Weights of a small transformer language model: 62.9M parameters, rotary positions.
MLP neurons of a small language model. Each row is named by its layer, matrix (gate and up: input weights) and neuron, and shows model dimensions 0-191. Each number is 500 + 40 x the weight over its row's rms, rounded and kept within 0 to 999. Numbers have three digits each. A neuron's up and down rows have the sign that makes its largest values positive.
A block is one neuron, or neurons of one layer that tend to fire together. After each block is what it responds to, as a language model described it from the Wikipedia text at the highest values.

L2.gate152:496473494487500546546431497461551503473520476516517463535463498486510480509502529505507581506473430520535512489444432449561517520608444462535501459501454535461472464532489467551515526506537494516534521527493467536543569464570420575495560506487553535456467462421391495582487501496522574498532565485537494554548434504460522561504467453529500498465522477461491486515551466483558535530536516440465485439453564430489492488519450451508538510469455478493574493545462498579476491545546507477521539451511413464485440402535485504491512527516549574539521466473530567458474488495492502532
L2.up152:443453530533523525523518509578537505500546536525522510516421471557431490460588555441532521588456484487461507496506528532482541481505494495484561419459460484514441477552582401493471453520497462536542467501524497529463489519576466464508438520385523497459456528493469542530527559427564632457461528448509522497492424515477497480481464505526499476463491473546557611473486509453451541509510473449573497476495514490494528411530390524478516478478418463511411486481487519519587601518564442433515489480493438464562525486435507502467509500472479556506478488451539517485432489524565530482
L2.gate543:484565513465535520510515499492525522565522471530561517496487451418487433586536517501426451411482487493462490544446518460507549475502503552532473505525517470554583454501451456474480520580527516526516502518509483506528601498461501569547527495456511511477452483536444476569451541499511557486521487542477502397528482515505467496428494460493454523470563531456512486556532445552476461488498497454474526507544522493556523513453505478544439570519453499593465464448524475528502531544545521526531560513532490467540488472567537459464535492382534444553442484559462465497520515561533481563
L2.up543:485513505550484501530459540447511542455538511538433530534469481464530529500437560508530458450532502547509519503456524553487552479535446579519443482483504460581393449534522468502460533453447536499518495536562547464459505444494486587536505535441527455547479503560560483478527572499533531526499545411521472466548480514530497436495559444563505437423588534543628500481567466500463450460499501461515600503506484462447452511466469437529584523500504541526446503508457576576523504447587473582538504453481506505482506483593541502417518506447508432601565484497503532509548554545475509512
L2.gate597:506520530461465517488517492448498498517515445518495585524540486478506516467519530549513469491462550534472545510523559456599441561491568507525512528520521486514481524517468445482542510510395514506512519528616470464602417414514492527500473489486450548468568476484484480472456492525481511442474433467437523486452454430476483471498567482492478541496490506506521526538461517494506516440539543568500540477472476485580493541557537508503493503457499481487575561496481456516497466479473475512546543528501459597517523541477521540544494480491478535536468476509471530503528543468499522560
L2.up597:518514429552450584533523552544450482492457501613573504498493439569481543492554501463501479522519505420573500563517462458552480565502576419507486397455468490557481518493468551582452510484493509501501504479528497479439600537484527548448487478500462409430544465487450577507526387468440481499468444576443516555567556521451557487466486482469510512439449514502450499484531481489464489477495610542524556464483481535483503493497500563542511565569441534544445508483487580603523477533524582528512422425473510458533534517481526524432539502568466440471561471479492501490489508513504471542
L2.gate627:537491501467583430507522488599557472501533496478455549536512516497571498552503535533486491488475504440484474523511524447440489543477534570536479462522567453437458521506496472527474499450481578499460527398547548504525484518534526515562487530561526531456590589433498564496505535442545425539476461548504538537461467484580420520537461512515479467473466561449509515524424531528483541525485508556501471514472500411482520515559459528473501462515518505533438549490466385558529477510516555486531517504508479531548483535544465571504566535490615565466447435449508513579493477459546504563
L2.up627:417468459484468546507450589548450475479523474372427507507543514491511523536473480545455419447588528529472473532494486485510405496438509484452456486497509564626405509549565477549512489508471431482558560505585534464505512516574489496444505491485453518501494447513523614430513490410498512441526435504502539586525546549487490439438437484485412491475510505523478524535463502548536520530500514509471457452509485405568510474566503530483491455477507450500497556508470456566511488556515471484556593495516504458514433496512502491442477455512474550518426443472510538595539519512514523494
L2.gate1131:475508483562565469452523500545540452518506554438501462471479440510465458519599550519493447504479462463526530471457530478476475521522486529530463510484491513471470493561474510528530474594463566480531456505499456461478457469536549441503494484497468553474481506483449431593453610482513529483498531526512473500519419510442497487501500494579470566461497442508497473574525465521443520472537497536541526455459452539479474515456415565487439512464486557461444523472574491552607538416477499471512494504559434493659510483539541492487406466489468510511522515473536449470518453503482474549
L2.up1131:427500490490436494483498479512516499569463470558476496534535469479498551487530499470399422488430515518468535472553518630521564464496536492482427449497550466453462468521459484490513416536476535530548513550519563484544480512432508513533516484441504473473564519485558460488540456489461502554460547466511539470543444484420540505565550473499427427428522557451499449465540473577531483478536558467415563497543512538486469452546419533554467541417536536521527576491576540514514468458426511448507576535498428569517528497495510527495478469480549543549542561535485490498524462433551524490
L2.gate1325:540469511482478530518462433522497602469520488401561516611503563486478488499490475508479525427529433485498454570528504473490551430560566547532452493575451477572411467527477464540527514523487558522544439533492466534581476556496435496499526508503440548486506412532417564563493514520551531498527498517508475495519471536521478522522536504547599514444452490488508502513464559522483481442450527451542550371507521523483462485523538482574510521503487486491493566496366468514514455493414480477470569482520584557519474429508453429518507588474556532483501421527498516499525488465476509538
L2.up1325:509563502481493486525501463433526555484417535497492514590531517564478489511533487572487537463477512452550463559494525556517510508595526428463496465520527506545475456493522501530525511564502548514475408452546513468475597499496495528472554535520499516462528460539524519491521474500512547452472558522525525443429544565539481494583530483466560539482510496472509548509530525505478509498513548457484537450482500438470452487457531571534495554513459473497506530503504591496470508468505605570482518494480497518512526450530370483486515531511539535423488545564477538499513516517517541573
L2.gate1470:624505438501566481543486507553573536458499502518456537454506512444470512525530485537505478475472510448462512537438516470543431530503548484565538438528509507566488538467488512470539473508495513546452557525565497470423545555526495545488495516481505488466601433490402555520500507479475501454464557479513412530557476505503459501451473475507421541498503511480541429392529516588557534475524522534431582462536490478541481503517501521530458476476499499543530506470511488521447470525534517558554591504484506493481581514516509529492513547547504472510555541515461599480497565554485539522
L2.up1470:534529451512539460486476562529554509482539499470452544431537570393502527448519459539478478493416478477495538493473471520579477497504583496474472478498474485490549487535432516480517434513490453482486510512521496478475495523539506554480502533440455507532513368497489507467469552501479511455520551501498399563515416460499433472452494481555476450474479485505457449400549551597576526468519520513510538457546442498532454481492507510523526503481529540544547455426548513502472507562535499580500547499492512526519524517562498532517440521508473535502530533510473530483488535520481510541
L2.gate2024:504530429529516447489449531408468562422434533569511536447491509489449438484528507471439611541498505490516508471496562508497526428472529514505515456500578517587490509544513446521496404493461496525486463430555449502527529481483534472512532464497448504463516487454550490500520487468518501487508509526535429498538527502421478551492558488481473503447492493512441553519519503536427479580417454483545508435518551462488485472508467485501498505514458483524550486531453475507558511506414527534513508553453485480462499534531537486578543510487456458539468488472523572466560453493513603496
L2.up2024:464520558472520524533501547511461489518504454537512436509508526494502509519511495483508530496507493557503559485516566513562468540528531538538477454589535535507494493520462550599557550462506572464452477510491571446562549546501513534549519517538563497447584468507509518499600493594597489466507497505535572524461518511601437485472558523515567551452513474479520506524472575532493460563492535472506535514497527475486518581548457541535451436545520477543454497497527584436516567579537458502561527487524482491545525532529558488543523544563474514492511467524527531492481494566569488496
Responds to: Short word-piece tokens, often a vowel like e in ee/oe, that continue a word split after its first letters: Ke-e-gan, Gro-en, Isra-e-li.

L2.gate10:513455518457440501599424547423515469509492520473450475465493517485571470496541487537530458479489496508504520487598557533505590510435509556472532460454498561486581552477610371471518450531519573471464511455427485509481527491487522491526528532513479506476522504516439505478508514551525501499504557474519545487429488537478470465496461546507495452533502482503458519449518454462526430502488507541488487513536479519489467531508499505493460561522516511488462497519491533512440476493445545461510435580519527517486515531542464514558544528455480616509568495450541479441469544536554499527
L2.up10:502485480577457484518524540496494464546497482533515456469527483459496503497452466512538430495457493466517590468561510533586488538506471475471484477441573548478489480491591534568495505538513476480423552440499516558530496479507481460519390474543434461446438461420521550462458506519490502502560436512500538456559516541499511513491544517561486538545520513418529477623465576539493472536474509581575509507483480580490518533592451608539449513538470536554495492483420496484545449447533512511500558502469556499488524449468522537465500470472516529459474493447571409457544540513515554541
L2.gate67:543492513547492425537462559528514509518495441530500512501567513535593495463526475524474562457507535521519532569530565498559486445465441542470477426518529482464549516451497519509516424449453495492518569541460482533468482519482551535485469459462484532417441518524560461514507482554490472488558517467491537481465502482510467461501523498466490479587527539541497490510504560547485515521510511469602503446443446570432547554481478546528496524372490467470537585480461476450494489556497485533529584557503476512502514499473486524578474516495492467486494484487555547542504453526461491445
L2.up67:512489513619521430563463553524510501526500491543489529493523555550584488504474516501450555425537479469513528549525552477562509422509440520504539408505543475421521544495487515515487451401514485494518553541504484555445527437467493563456467510452515506479414500553495470501454446497485451459563493533478511510468469524528493501520554463479482479572459519559432524578526514549457533545503490496501529497462475525472548496477504601578384522464485488513475595462455468531494508501516476508554478502532512489527486464521513527504536542592516402511499479526529534500548512526430471475
L2.gate315:515533432462472592564557513583553449512534442509546533512504537497466477426474520491435501515438458524502563484465447504485490535469507482492440473512531467494580484499499485585564520506587461466439463511512550514551479548419562601533487423494467493554419439502507485478481534533549458533541505467453494462577468493453479505542462427492507465590523523542487496536507508477524509546541460474468527463466511476527442530496547481484483544487463512476483529505446526467566445446474505467450540408521480481436460529451491510461487472477556514511531459520496505481495450548435552532
L2.up315:485522472477499503503479458484530491477478513579508481458425517546550443482548500519521498461488528477504477499481495463496486583491528489488587490553466463507495476487475476468482492469549465434490497487516478521517414581454469605461540556526518469547493558524470519576488540527512530502466570452432478455482484533517535526467495424474541487550494474543541495511466544508506507525507502508463465485469502564464485484463504507487523535536496576431473518442492530483559585448531525522447512498484423530456496408459425462494463468489545489496507479485495532513484486503528543534
L2.gate802:479553552550528507462555546525535475477486445455409566559542533517585452526528476450463506488516586482495535489500498461534469487464519503488466467533521522542506491555558630466486414503394471461541477452556540511538442516515496513515428476507567490534431547510428558532550581507513467508526461495533534459507476454420549475569570471479528472484452468541572487546499462499484527483542515528550464465445433433442488528432504516522566437444509486483528559488462503455490504572551451538456491525501488459476524488475493493423433498475567537534456479503485499516526511528538560536
L2.up802:427497542493466451571482527522491569509432490507542492540472468546522484532455438500537493466495492540531448537526513508504523539442521431493473537580497381542512501402491470516489461503517534452481527552445536501533484498508553518488469486508493504414513579444538523477495542440507550536501483484496524574453484498494483489461509569521497484509480487468521472478551513495498499541546539530460458515488442541486586518470503559459495562463487471535489532503490471520426456510501544467489526547513579527526527445484476510510434484512481537475466511508479527545512512531527504453
L2.gate1198:545489491437455566535447523521496459541451398482489421505501535493547544538462499502453523455554500544466507513523514457467523530539467564452486558586488522485539456506517575557531425481497490501562507587506450506590506458576515458415432557562493514518513564526516564511499497424480548594492503496507510502515426481494492496511526493420496518567495524544436479440504541487452487469627498466442509479476460516471503481520487517595553520588487518526520513466465562569541509500516475437499446511583492430520546510510472457540512509523497558503464557561510549491457530566515511503
L2.up1198:440473528557545467500512498485502499476510552566476477467533446528483575449486497526487546446471519477467567549443509526540469542490489480444519470515520476504523457521505496486545441509472518576477447417493558468592453534561473549489490476499562550516467484501536554453491488522523522473588463451466501551519517498615391513527540490536457588525478547458409498543558592515441517524433519470542501461573512501501472493463499508491457413469489556588442507469495512516521488470611482415508535505465545590505504512471553514483500496495520501456510555550454518549416505539520506528
L2.gate1313:507546500496461447522528491579459511473512454483475474475534464557474513518503523461488533526470473498538469572539454508512599507507465468509455515466543423462506522520538437536498499522582471477538543424392513430551505525490457465532518458480495526498475537483461525523485489510508514493498498478495502494476445510456471509517454511525532418443535484498516488570429432571508463479504531538539462541573479526553564578467489551445501474498496554467481621555434475457505464500555506414474475513540475466497577455510497531497498512499471464484433509526556473522516513549464531584
L2.up1313:512427586496447502529545465492434538498455588495463500412513545492580492566455526543486456530389555469481503473555472566570591484455505489558458550488550473546529559467548504498506519456513479520469536473491503517518520488522480433516584423527486481512493591484467472461499525541566490517551478488556423485477506547435493463472577467525534431380513440430519477519533488546501457506480558478496478514523539548488425500539536450443512557444493497496497531484481532530574506482519517502470461580506535510518494432449429516477476484489454485522457442466468500430535489483501480436
L2.gate1727:476492512492523505514461522528522502508466465503461536514493480562432526539499470599547409510430468496496529531586462494511519525466506441513384484477543520477467496458501501543487488482463559527489532454476491537584446525514467472570549510492466457543514561457469457430414493515491543511454458474461532413440496480484496481544508457508455520597514457501538494490457530517461450535570498534535518538511435441439495476507535495518522518522533449467471557566535502464436521507501424416498439501509551557538472536440629463543501403583517549488538488504532408576516473495529506527
L2.up1727:484509473520524479557432581483538494526454451503453585485508526467534520513446476599532462473415549488482555509551486465547540475478544516558506451456514466506509520488530544498494508466532537494461530504460602465515476500491528472575504529500451537508518531418471539470523419506496557589491484464497496494488476478560448526484454569531509472494478489492495452523607470551508492499551481483469530481521555450518482472536487498509462526405484479432387543477516365532491514504527516459512440586530504509472507548465505498505438487583449531424536432507500451508491515487467490578
L2.gate1797:560549545482566482623504463548479483484519500488466496522511481467467463518517499480525535446506519487478552458520512567463530625446445479448465473561501499520495504475509482523464403529536527512455497558494476450481493416468486492476505490476501520610541327513508493516537564495468537517477501475508486488439458500557527576490497469478520462508506476536465489590527538493368532420440507537547506504526528495520503498506516516587518464493562496472489477410472521479544431533503497486493525476493489520516498542471558516580446503536538548504518511492487417498558534493499510471
L2.up1797:511596517495492453529455533562495496488435503500522581583517549567450498496593468551531462448558493455525539467448440545522545521451495473539467480415520486496549535548472542519504525618481553446508518580506376571570473507518399497478514488538538425534578554466468487528556509515421479516392480485568477506463490523490484547444525448535456505509436484495503516503568555569463498512532501562495493487537423524512438467462520428507468540476562543524462470543538469540425523475424383515502492506523494486550511500522494526505503430560506485579528508492497500576501465514562507425
Responds to: Tokens in dates just before a year is expected: the comma after a day number (April 28, 1947) or a month name (in March 1934).

L4.gate476:502480513514551497526503517462525488501398498510552545466505501472498530510538509551489502452449576483502565461485501451553581493524541505519537541512458482474521521478566513472449521497473459504549543415449527474501494555512484426487479483469493493461610466544511491473546481463418498527475480479507524527554455538510460514490520539523508441481499489430503494527475493596502515414449498546483513462480470497523574561511564418599502482487524484476483492501460469503425491526454570537490512570399555533496512464519482490519499466547484589505523487571457570480452471491555502460
L4.up476:460554555518439511478520465514458473508509493506474441509519499519533387562513518528492526448494485545497524512478410503452475533458528506492498449533552574602524539522524487532532532481533529432568438504469522472462494519553463485526473552449501542469455519510498497516434525428521443459507491434457473498605539586463476451510542461545444465509476509570456509529439461502437483490498453466492512499531475519511512554500510498510544419499433535464439489537604464485546470508514545480537510493500459539540528552564482492478578494434488412490547491514495473420507479494523541561
L4.gate478:495497496449458475532492498509431452533569506486451483521474477478518522482487538555516490452527487486484562527513508401468556562517540473484518539449452490499549519536475544571515512502562466541468481434525538492527464475538621475540507511528460446505475535512474450513542565513489468441451514518413499446554486488506479577456492523515471479484523472462546561432502425500516507432513533484488510435588503495541539500503509542528491487535554542496518489432604490467518464554568540494470634525535508502487551552488545502479541484500432524507456404503468492476531468517567494525
L4.up478:400522525432548472559506508541478476518508469573436538546510555516510558467517501501469441476526510468443504484551504404474577437488551457509533529468399484509536547407528519577547523444461461464453521451489496481508523506570477453411517507503459479492521479505481493565566437542467509463524496460454452503507468484562558537486485587513544480472508454432574519473468527564518555507477512494423481491532473479556469546520449500495525541578576505529484503440530505480511518427471567608512568469522527505560490562484522505462451511454534489527509497532564504456502529603509479463
L4.gate647:486511553418560589468500468526574535451496471519526502415498499453483495469469602538529426532477574508468555532520528461582507421517429443505453468444525486496489505460437478563523524499423447457485407433475509533518553492509466492490495531505494429464486471480509518472509533499453487517511459457487468526524508575475524575559543474430459503513530526512486448528485419545446426484517484597501438465538471525521498523504459520473457522454460504472530508524590419518491467510513481500504468510495545550429468494465482438484509507491473528524540496428527517512458507469540492537
L4.up647:502496487558457515542548507574532525496534449519441471480568440540443491462529501510501499518499522473462454493513544505504460399540410521477512468475473527506426537467502457480445490539440469457481522494454471491425541438529510542544571563558480497509433525453463506478513547492545498477469453466466475498537541471553516540514475443508469464510505512503520416502471416556523408509575501509508527424483487462536539517428470566490460562523488557507520461414491453517504479499564413540512572570536412551468436568487536475459579549505553514529447459526545519502511527523502432473
L4.gate1261:441481486510593496427511527470500545476491454494510478488515577563439469563527549461569481423496550466530466475515500531443487540508540446534511440510573404532505471403450497496465493526481508524493485496437520537530524480549438515476534618484536463573535475498478505507493457517479526502454504492520489484533516536524500450492488536507444451456467486456531460535501452456500504511524541517484543488505463526573503469459479554525525501528494503517540461510558479443445504479495432544567559487455537472441442487444564493504452539431384549581463511474494452512503511465492499548
L4.up1261:526545497456509469560492432478524487488428447481430560406512482506513475531451458499489508538470447482513603555525456455539480489403467446473537481497448527421525524504465426465517544497507526532409559556481525529473523507550490453434530455512512425550513533567482526510454563491501482494476559498510400454522488457466479533442491451520484527554472556520494493481428528543599529529491531607472466450489452496584535443451468543540558464566517570463571438465485439515521477494500524527510505478470482478519508544444505597534558482482525544503483415499444510483451530529529561515
L4.gate1315:485475421478611527501512440506544553556502542533485422481489444515537531492486504449429461479423528528392462534496511459528553482436445435552540457464489442523459474458501483456531487437388500491467522536423418458505468469558391490478460487563530524519540534559497515510502529497543567459483519511517504529483476574436517475446550494530451548495458431504514492517552519524550426546510510509415523476476544480543460531497496542427475491579596485463480436518457484456463482497457458560539493507498490480482460572496536470525542520534472497519535456507530551500505487506513433506
L4.up1315:512472501482565518498471451485550510561498509441520507494441498519430496546435526516586486507497503527459509567569469504510435541536477538502547489452462503485482565492426475497546506454510447516488478503543474411533568512465484551478501432519470426564464529476566534475494508455534503508443483505424436520534494547519448529408439358470436451470468497539470494526500560541477555507578512542514525430431506488572512476532524485482460434422430536491534490519449510519556500512553454486554521476504494511415471535410506545511510453515526484539485471443411484513390542563463528532
L4.gate1422:474474464546483492517497521556488433447504499536544462481500432481570564504463567529490470534455557448481571507547475469518503515543588487496501494502527508493538487525500500437513458500502498501464482560536514495546541519503471535516543497511507571536462477568497533541529457515527566395527497514531566508521493476549527497439486428556493508457471505458480504511506432534542503500468493446491477480455468431482466529554412596491481547515493492440524474478442470543452458524492489480536521508502528515477488545541407448495408547522566490529461485524440520484514550473462562530
L4.up1422:519508546473453519482485429458539508543491534454547457479457442479435513522497418534530564510493407495469518578534512566470504552479457513547526536486505462505505512512492459475493550487510429541514522529513485523518479542506417509442543475516538533476481538553471535479443572503545511447499446494473524532422440566492450527468475410580510485508521523549517504415552478442474465509463488460513497524495531509518481553533514510504516543506499470528417439525502495438436446536484508531415498515391565478523468486493500489515458442460549435480495469487530512468527469520446421537
L4.gate1527:508513508487551441424547533470534483431481497484503466566510513537440519494532523486455433456509473541453455493545502497515552476518529502478493368480408524574512487470477466532499544470437487517480517468494474522488489485519470528452499489479417537485486524523497492417483565493503525489477448454467518514510420512505474464543506471551505498472530425416487501465465503540552469467478541538527486418515482483512529442522460542508473502518464559510495495455459465495432470499604441548474538576488478530436479502471505504473517445515482472494448505477540504516439476585460450492
L4.up1527:494493552439465482511496476531540551520545460490459501513512516474516513469462541463472498441492555539462503448441475514515508535565533511509466431473436435515458504484498524562500559421459506433421509488490544551528506495554476566487492550468480475457534530500528521463538478468538450518489507499495524564489479626519515544492502450541459525584507487487495520498455435534431484461487489475550433483502478516429444527501469513491448551537519478478540461502476513517386504463534484628516456550600512432434497524424550519439552497506496499563484508416569482513525496611508457544
L4.gate1599:520505507488486431548535467476506474560531511501529475541495488483458513462469488534455499389520578507460454475450430503523493522544564533520562441508419487491579469481537514469562420474499454525457521509497517494495536553561538517512519557495523505486505442519505489434540524478478502547506502446547464545522490553505496516485480454485439463575534528497520547448506501550470536521481523441517474541580558461547513521498511411504552513539506511463554501479601532486496527506548589572484595512440536473558462527486523500504517435418418461443499494419523536502536456550504490521
L4.up1599:428497534500421470537488495506504501590553512546453514514499435552481478443547482612376473490487487512428473448517531493509538534498558496520524495449486451571575531492552519506483432461543468523555489507495485501496542532461512555477487518515471492492497507496514496516552481467533461536455537509514499523496496545565520542408512461473420483510491544482480510469501440586537554528493559509467554466494475527574493508590490477527472457517557499512470479475512532504493527499526520520511501539515468441549489539494479474512482488455527480453497522510486490502482466495426557522
Responds to: Word-piece fragments inside personal and place names, mostly romanized Chinese and Korean ones, such as Zhao, Dingyi, Young-ja, Guangzhou; occasionally inside ordinary words such as linguistic, reliable.

L5.gate1453:504560466519469443461437472497470465419511563477485515525500416523491452456499497440507426468465467482504479504501477504529555461465470517550479567458564462468549498523509482486472489449497527479572458526513508526499522484438452508524426512530519460505483379529498483426540538406518454497526494556457449434537499553564478507537497478571511493506462574520464501539479488540498552506520508445513506514456546493474483547509448589526505427467496511520514418421498493534556504496546501483511492457486474533482450472501473525503546468507525540544471551512613552545536514486558418553
L5.up1453:480500487437492473417520482509499465505500547544426520556480478530496516458445554466448541515479513451553484469544522454509508521495479466437488521492493524511411486479471451468516432443396523545479542499525509526438516469482467501517575516569495514519587522510515423535418564456561564478503551556488457447510479625495476559597461522549509532506440487504497517404528524495418532504578520523508479430435478470445454509539522496542481533486465448492449532473516494475540516539516439571499368530513510489534513508524516449529563495493501546490491497518546454496453516504490530541
Responds to: Month names (occasionally weekday names) inside full dates, usually right before a day or year number, such as "in July 1967", "August 4", "28 October 306".

L5.gate1457:578433528420467477463474480480456455483486568494478542438488442540489551542423548461456426549424592501533469530457526410503468557507434495426485520462414531531583446483520504548453512476509472432476518532528460548515445436532533463476469522503486499530500541456543391514577538492575474467487507482443520506525535413500528509477454519496524481464526510454382490483447435515581452479457504534535535496574554492543530444524547499466529506541487472534483473496471473532419465420406557549493523500571541518385488585505564461448498532495511512580497458451582572489524514467478444508
L5.up1457:538471480434470469491471482559512495528576480440454451557514499579482496452505550525499479512461483507534553522501457403429535457522488552498501465537446518462430500410478528528489556523465517459472527513497504494573455514449442543532537472438478439510485484466533503419517476518556523401485483458498463475511496531476416561548486487547493472557479458465470488507487528464465479506501479516552505431463480525499515474531444509389512509486502516520518467512588471506454428545477513516543508546469456535466488517440486470499495469513523532514527455509502465477542481504434390519
Responds to: Opening fragment of a word split into pieces, usually a lone capital letter beginning a name, strongest in Chinese romanized names: Xi J(inping), Zhao Z(iyang), F(uxing); also F(ulton), In-f(ectious).

L4.gate88:505557492526509445535429525489398501578486450496486470567467540491519496462442519559518551540496508549495506512425481537535512475518563485510560480520466527525528514429491525521502504509490501535579385451524569589522480487467531525481461501529544509514529461486488454445465479537425453471480475548466510476522385551489514534577446568427508509494563456438520505606479481487464540504549450461438509607510424528489510498553540498537512561517519569479455480446415477516523510479519478466575431546502461547595517507545495533528513543479550531493447516481453504618551518506509491520
L4.up88:486439477562504495548551486453598462533439504539518535472513400520477476536535472456465544485519493546488580544551481488488574498433500455588488486531499529570444429591503487566452489506456525557521525593464573530451459513494563520478496437532507474477494525470527518477395493513522508510484566514457492463480429585448424482583488511474516482543559513500442459488554488557490515484589525486463469541548504530496491506455517446476574449542479516443484485471527461492502466483517501420549500476435473520462445562512469548522513489438517456553499488555461393524496549516467541478
L4.gate192:501539516559556587487516533411501580515479611471466548506492523514496497413526488642480479505484523466550536556471515512475548505514513510504511566411491540484534481468503447476539561504538432487506520474499521530449444524512449500565489474528505476570458465451531462480643502550425500517498499461513487449499552550464504442498512517613498548497453482426506521508496517478595527489539520515502477566587483457545545476489453508473487440527460497506422495584529547506458502440472513447497518525543516529503489520574498463503477555523446507521497508488512571494475471483502465515
L4.up192:510607502510475557513541475493494487481496435541528473520380536535603528400485494498434507479547533485515520594464473493527485516478524521526461482574483563524524447537490497549518524497495433466543547506422526470443510503490494601567563489502467447531526464517510449530568504531486539513424535477535560478517487511476536453505498522460522519529444496506483486521504526487529476507530569498512509452498548516537512496466450538529506542475500485529483556580395561498406459450530475527415482481484481474486509484495497437482616489529467491532505524485479538532411507532494576524
L4.gate332:495535490512451448585449514486534497494544529503444492481557508426493472467493460546525502550492424516527465477498538562539551458493462478449513458465585484507490576473531485573475514538472525451534571601534491488597532467564451532471522504525472473535564530484519425406539467450518497522465526457542508519487487491530465437469552477447539403471474418534497501443524490411501517518463506603513568560467522473488493504443423491511510490532550514463482469498546491514491538533462472487492516502512457553524503531489482502566474550516458529484432437515422498469557435499481476480
L4.up332:548540450433502471476468493502523503467541501464572476502531559475502489518536462448452516502514501517504519620479476457456507476508556483537576467500569533482488475477498551493474403522446554471494504577439516500480486518543432500494562463489524489504487529533473507542438515520469483427481475503506515461452425516462430397593495494465479515520528457411432511500513499540534495552525498446478431521502492543532575482508561505478557456461519569555532444530524473522458501474550524466531477562490438516540486444445446511397543531497500470523486530448499525522473364570512468497
L4.gate421:563516505573554474461511427478483486504609450542500502465442474457539513512449488513547549513504531420568476511489463533428521492463528490454486520488488448487485560488509498540527503540465454506557484472573528503532464541470572539495493508491460558524503513487450459493563535517475453537570451514455509500536480485472561487450544494608504502442588439481501475475480456538480519469461521494519542480499538496539477510458544571532472420435534543540530509487510525565541582508570502472552549481544475503567433551546501467510476501571533526509490504520436515514447514504507525554
L4.up421:484536557535438505463492419494510454578514491504604464475471479483499528564497544433510467514544560495546523492504427491559471509509568477439474465495489430466513509548502476544475514512471469445500487496510550499558471492552550560474466534432499539537494473461462506502538464484472450489489447496520458466536485454485553469480522492602514492449474507517532498491592532502446530521530509456507518480496554439546503593469497481518539553451544427478441523515449541453512564481558542507576560503468493579467554507521498464519529517558484480498502513435415491549479500517500513513
L4.gate498:468514545463578534555468533529420545481509480536479536435527517472530504478502510578427471540494471456531430514547528514486443521502492547381453425492527549515492601525506504449423468430550531512466476516515531486524419473504550432547536442437462590500581493521460477517516477563551442568558441471403508474519397499512484460479481533473457459443544463437452466430451523415494449458555489545508565517564493502499582520489486536486454532511517472514483486545470550536441473482480454469558466513473493573434526492456472542573482516475478528515562492490437475461504507507511527510
L4.up498:434525566506520515520484470489441529489487503508500486474476529453525428553518421556478506489504493562515475587501542425504451527468527479531405464524476529565501540506533487431481465431545510533568482487484464572484443510534532596544476386448474592407465458488538499507525445539473519553462474534477494499506438509492518539510472494424468527494529455496455482489534538518442499492517487495518491508525442507468540430581443501444504464509531435490478494445516478521490429490478443531509528433484533567486562485475529477422438557529486452558467480455520512520459531477500459491
L4.gate895:542529607503504440531442486533470463438507511492501489538503454446505532556574512491519487496372635474475438542497511502536536457426529467467515510455552472528460482423573487517568479432521512537449462506517490500506533503439541507482467485547462598495535499497526539501533513466540507540478469497490523500484432446521589531493467490539475455502494501510460485367467502486481542566504521561537507461465501551506440514480502478513498532469443510463479487461546500391520454480514466448493438512459511580503431494539503487537507580554494477425473500479515422481503424481534496541
L4.up895:591481547422468438506420562495492537466509498418436509533561470406542490490468519480496503482484484459505408496461461495494521461461517518508462587464521547500503436459589471534496468518482427475532499571522468439478549466462561459493461448457541559474505494477495523450575517458502400592419484537515488477562508493479524496512459480428454530393542518490548483466484485506518522544558489434512496500439529490513481554436558511461515528461389529495540522484521471427452455506448553534525455501468486549516533617471469501512483539564514514425425535549527477491500496551535483517
L4.gate1010:481517437485482508480425510428475436486562536504503475481470435484502488509548421466455488500528489466484476558530504507501427499516514564506522529491520481440505473475471491556482517434471493500477483481474585504542551542498501566590566477492537468492459480475543477442466517517475548534489506394489492489538470540585465508552512557452446482453502498484529490528518509494540493453473475454515537556567499461416463525484492525479560526514435543451529464591491501395505549468521478495492532442548439487548534516488521528517506500520526532480487409484507532477530468553464545511
L4.up1010:527503484475454421492450513483504509461536478572534435489427511533497509509498431446496425569525503492501501498578527468486467487549498490450460458535531488552538547489443411557479529467486453469531495476577463563461552544443505446482513453477537490544479534494547514441455558521471526534468515463510484524538502550583438523461496580518519506468485473470489521551526492513547506477551486486475467582469542438522512640485514492534514501460488500500445511561537528518594506461543513540477516506493481512544469491575549525469539511482505533545504464497485485529505570470453495535
L4.gate1295:534515512506569494529446470441506493541481539504454546411497507517499486463495419449467441527511553469508510459509536527502460482472568513484480526528457586460584500460529497533545449445519452554475485434620528504500496542486472498531501489490479462461570514510452503584536442490553500409479456527511490433451497482516499490513507551454544464557466433510493518530627457517472480501590525486503530467462491472505495484493468556517484481495484515488543384521528463457575488466481585453583448470474480481464549455521509439502453541440522498481584442584518448448495388525500490521
L4.up1295:490514559509595497543439517518429566414511504468555505491465407587491480483455472510459464455501545528586540504503528544528521501483541556457518482481519551475509510497546515516535398437463476502442405373546483483540509502460494498501513487448498409454608513508443461580531443523512510423507475493546424475474516484473467463497478520469563454577389510556466516544553544551429443471465504502529475540492449524513505498457469541549535484480497475481467414544517412576518488465408539520493451504494513453496534481548542507498502494478477516449559427489509554458497511561533480554
Responds to: Month names inside dates, usually after in/on or a day number and before a year, e.g. in March 1983, On June 28.